MLP neurons of a small language model. Each row is named by its layer, matrix (gate and up: input weights; down: output weights) and neuron, and shows model dimensions 32-127. Each number is 128 + 32 x the weight over its row's rms, rounded and kept within 0 to 255. A neuron's up and down rows have the sign that makes its largest values positive.
A block is one neuron, or neurons of one layer that tend to fire together. After each block is what it responds to, as a language model described it from the Wikipedia text at the highest values.

L11.gate9 [114 164 105 137 113  99 121  99  62  97 140 126 160 139 142 136 139 158 137 111 115 136 112 109 120 112 125 138  74 100  98 151 107 173 140 163 125 168 157 108 113 114 126 202 107 163 102 171 163 111 114 169 189  99 133 135  97 150 161 152 167  71 120 192 107 126 127 155 151 103 113 168  80 109 170 175 182 158 127  54  46 172 159 131 142 165 122 145 159  92 150 167 105 100 159 108]
L11.up9 [158 188 151  84 136 157 148  15  86 120  65 143  61  94 141 190 162 110  90 171 146  96 144 145 150 108 134 117 144 124  98 131 140 120 109 108  91 142 168 117  84 122  70 146 164 172 149 189 156  78  92 140 114 154 132 152 127 128 126 167 166  94 151 179 137 108  98 104 167 138 100 153  85 130 124 126  96 162 111  70 142 171 150  83 145 167 144 150 121 149 119 133 112 100  72 131]
L11.down9 [175  65 100  92 156 109 144  12 135 125 139 131 147 123 122  97 166 154  85 116 176 101 133 157 116 157 124 126  75  59 145 121 212 131 134 134 190  76  77  99 198 116 139 147 140 108 152  89 134  88 130 131 163 100 108 165 159 176 122 100 134 135 112 120 136 173 176 186  81  76 174 146 178 102 179  84 111 100  32  97 128  82 152 169  86 164 150 163  87 129 160 136 106 134  89 143]
L11.gate33 [141 245 136 143 166 152  77 135 149 122 120  95  98 185 102 104 127 115 164 163 105  71  78 130  98 203 152  50  99 137  74  51  91 162 161 134 132 170 128 113 133 157  72 170 115 124  73 135 137  99 102 131 143 135 143  97 108 139 162 152 132 155 152 145 109 106 147 141 126 164 158 149 126  76 161 111 168 101 101 106  80 138 149 115 119  75  83  85  96 138 152 176 117 149 130  91]
L11.up33 [141 118 179 191 142 143 135 100 137 105 100 113 234  88 142  86 175 108 153 104 104  94 154 129 132  88  99 148  98 150  81 114  95 158 136 130 147 110 113 145 186 187 100  95 122 115 128 159 158  78 105 126 126 155 153 138  93  64 125 118  83 102 162 169  87 209 111 115 115 156 194 124 165 153 147  69 143  97 151  70 186  66  86 170 161 135 125  74 131 140 157 101 139 106 120 112]
L11.down33 [209 104  87  33  61 167  88 130 128 131 146 150  75  63 117 145 150 154 137 126  94  99 137 127 138 128 137 107  71 150 101  99 194 117 122 178 108  68 110 123  99  95 119 148 128 128 107 133  62 114 106 119 114 105 124 139 170 209 212 111 195 123 104 134 159 117 107  91 151 130 152 113 136  69 146 140 137 113 163 133 131 150 138 132 110 131 154 170  47 153 147 148  70 126  69 148]
L11.gate268 [ 79 112 165 168 181 114 118 133 141 166 192 149  96 120 155 124  98  94  62 156 143 114 153  83 118 175 130 171 102 154 134 133 123 127 153  76 134 133 188 145 117 124 132 156 135 126 103  79  92 125 122 193 147 142 136 162 171 157 163  44  90 148 107 143 114 122  79 186 110 133 119 152 121 151 133 123 135 131 132  98 136 113 126 123 133  91  84 170 122 161  82 115 185  98 129 141]
L11.up268 [ 85 146 181 107  69 140  79 105  81 109 123 120 121 160 139 169  93 127  81 117 107 111 118  81 136 140 185 172 148 118  71 134 153 101 160 155 153 114 111 153 151 110 101 112 130  93  98 204 138 138 165 151 197 137 197 144 179 125 179  80  91 128 162 104  98 185  28 139 129 153 160  93 117 163 105 129 127 117 146 186 129 165  75 119 192 137 137 158 145 154 148 150 138 100  80 130]
L11.down268 [171 168 103  92 177 161 144 124 114 150 161  96 136 113  98 147 110 116 132 138 131 120 129 149 105 121 134 167 145  97 110 141 122 118  85 149 177  98  72 150 121 129  97  68 152  82 140 107 110  66 112  91 171 163  71 127  91 122  90 147 204 109 114 102  80  88 159 137  95 119 132 122 137 116 157 131  75 115 177 135  25 109  93  83  85 121 141 176 122 157 149 196  67  85 173 140]
L11.gate480 [140 103 198  91  97 190 130 147  66 139 104 100  89 104 134 132 123 149  72  79 107 124 124  87 103 155 112 103  84 171 123 108 150 101 122  92 128 170  99 114 140 152 173 113 120  91 126 232 133 161 127 164 147 124  80 151 134 151 150 118 133 154  94 174 157  62 167  99 172 135 157 129 118 123 139 107 144 148 155 116  99 101 132 162 191  85 150 116 114 129 139 177 102 140 111 124]
L11.up480 [109 129 184  92 126  97 172 175 155 175 109  78 121 168 157 138  95 177  84 131 190  86  77 179 116 137 153 168  98 172 122 102 113 118 111  75 105 191 140 173 159 102 165  57 126 136 142 147  88 123 133  86  69 103 157 130 122 144 118 152 161 172  77 155 128 137 167 143 141 149 123 160 170  99 102  97 140  89 103 146 121 115 115 156 123 155 117 196 105  75 145 157 126 195 159 112]
L11.down480 [233 146 116 129 103  64 129 167  75  83 117 202 159 142 122 119 126 110 172 116 107 130 131  68 159 184 149 139 136 134  96  86 111 121 146 169  71  92  95 192 137 150 128 138  90 186 138 158 149 115 120 156 121 155  98 133  93 116 147 167 151  63 106 148 181 139 121 134  99  90 153 164 195 156 179 124  55  73  91  64 129 108 124  83 121 133 119 125 143 167 192 128 179 130 195 130]
Word-completing noun pieces

L11.gate208 [128 181  81 150  80  66 156 129  53  64 139 166 136 123  70 155 142 158 105 173 168 125  67  99 176 141 154 129 122  88 133 156 131  65  67 125 152 138 187 137  93 131 174 150 121 203 112  89  89 148 131 139 135 107 116 184 114  87 191 129  67 129  97 154  74 111 103 109  51 152 108 141 139 147  99  88 134 119 113 114  79 120 157 105  97  97 174  75 124 186 138  89 155 101 110 158]
L11.up208 [144 134 114 140 143 130 144 139 115 130 162 172 131 167 161 150  98 115 102 140  72 169 145  51 144 185 121 140 152 106 124  78 197 101 140 148 139  67 133 144 147 114 166 150 142 152  92  98 167 165 151 107 149 125 140 117 199  86 155 137  89 158 176  91 163 166 229 112 120 141 132 137 204 175 123  91 148 103  83 183 125  91 104 129 114 111 119 149 127 143 134  83 132 130 123 127]
L11.down208 [176 142 154 116 112 159  73 103 159 154  89 113  96 114  45 113 144 117  85 155 142 150 140 158 130 108 192 134 121 167 175  93  60 151 115 124 122  94  85 107 126 103 153 115 157 125 151  94 136 143  92 148  73 168 121 134  85 127 110 153  97 109 175 126 103 120 123  90  88 148 109 122 128 192 176 102 122  59  99 121 105 129  90 181  87 142 146 133 145 139 202  95 126  92 106 125]
L11.gate235 [134 155 164 126 167 158  74 113  83 122 206  95 133 134 161  76 155  85 137  80 147 157 126  63  82 132 165 130 136 127 107  99 126  99 156 134 144 138 137 193  95  68 128 172 120 155 132 101 127  91 110 125  71 113 152 151  90 173 105 101  59  94 127 167 130 151 134 139 137 125 110 174  99 128  90  91 116 126 163 124 138 193 134 109 148 178 119 159 132 109  93  59 155 106 109 116]
L11.up235 [107 125 153 113 116  31 121 129 112 123 193 148 154 173 125  70  96 180 156 153 125 108 139 104  93 102 133 140 110 115 133 122 126  52  97 129 159  82 144 113 178 102 110 127 143  64  73 128 136 141 141  85 131 129  98 159  84 138 144 196 102 106 126 143 135 174  89 155 164  89 155 161 135  71 112 167 128 157 127 218 106 205 110 182  98 148  99 130 178 149 121 123 129 129 139 165]
L11.down235 [108 118 122 100 120 101 120  56 156 154 137 150 195 191 121 114 129  96 113 143 107 169 125 146  87  81 157 152  60 139 137  48 122 121 155 169 147 141 102 113 143 124 192  88 132 140 166  42 118 126 146 148 153  78 136 101  49 147 127 166 128 165 154 207 144 140 126 124 114 103 139 140 106 156 120 204  75 163 114 176 114  79 154 150  86 129  95 138 153  89 123 119 118 155 168  62]
L11.gate244 [101 175  97 185 153 154 153 146  78  80 162 174  97  63  79  89 128 103  69 101 110 130  88 112 121 118 177 149 105 121 176 135 124 160  70 190  69 108  92 146  93 159 178 122 145 147 169 152 141 117 162 147 133 150 121 121  58 119  96 129 130 139 160 103 180 169 129 121 130 112 116  95 117 120 110 145 146  73 114 161 163 140  86 109 142  97 114 109 155 104  86  74 161 100 138 110]
L11.up244 [154 177 116 156 146 107 138 132 116 136 148 179 107 107 137  88 110 139 128 125 156 108 102  94 132 156  79 167 125  71 138  60 125 134 116 118 124 148 101 165 119  90 129 107 106 112  94 106 136 106 209 150 137  92 107 128  79  97  88  64 140 159 148 100 169 154 144 101 115 127  95 151 115 142 122 134 120 145  93  94  95 174  82 100 151  82 163 133 198 135 117  85 131  72 188 129]
L11.down244 [116  76 130 118 127 148 145 154 149 145 122  46 169  65 118 176 217 102 133  92 137  73 149  91 189 116 133  70 111 153 143 130 118 101 126 224 135 130 141 123 112 174 164 175  69 117 140 140  87  76 114 110 133 108 116 116 118 159 122 140 102 143 121 123  82 166  89 151 110 153 119 100 119  97 109 152 140 106  84 149 154 118 114 152 121  78 160 142 165 138 124 195  74 133 117 116]
L11.gate504 [102 141 117  94 127 129  61 142  81  80 126 109 104 111 106  76 126 108 214 143 136 108 114 123 146 134  72 167 150  87  89 118 134  88  94 160  95 144 122 187 132 179 151 145  89 107 160  86 162  76 123 133 243 146 181 135  86 100 140 179 193 144 110 166 140 150 172 114 119 132 126 100 112 138 150 144 127 105  97 135 110 130 126 121 135  60 170 108 128 152 151 175 178 107 126 129]
L11.up504 [129 119 124 178 139 144 191 131 112 171 178 162  99 128  46 102 118 132 115 163 126 123 133 131 141 162  98  58  86  99  90 121 134 182 111 165 112 124 103 138 115 124  95 125  73 119 127 155 140 135 110 143 155 142 142  96  82  72  86 137 120 128  56  66  72 201 121 111 111 107 157 110 130 123 107 138 168 154 107 115 110  76 107 104 130 117  85  87 210  98 148  93 192 178 120 108]
L11.down504 [136 206  55 185 170 163 125 111 105 156 165 100  79  75 160 128  86 116 145 188 115 180 156 132  93 139 167 113 128 102 123 116 119 180 147 149 186 130 164 118 154  44 144 113 125 162  97 167 112  81 130 138  48 130 156 139 102 114 114 127 155 125 150 134 110 124  68  49  71 139 143 161 154  54 140 156  80  77 104 120 175 140 169  91 129 135 119  94 180 157 126 130 179 176 111 144]
Mid-word fragment "er"/"re"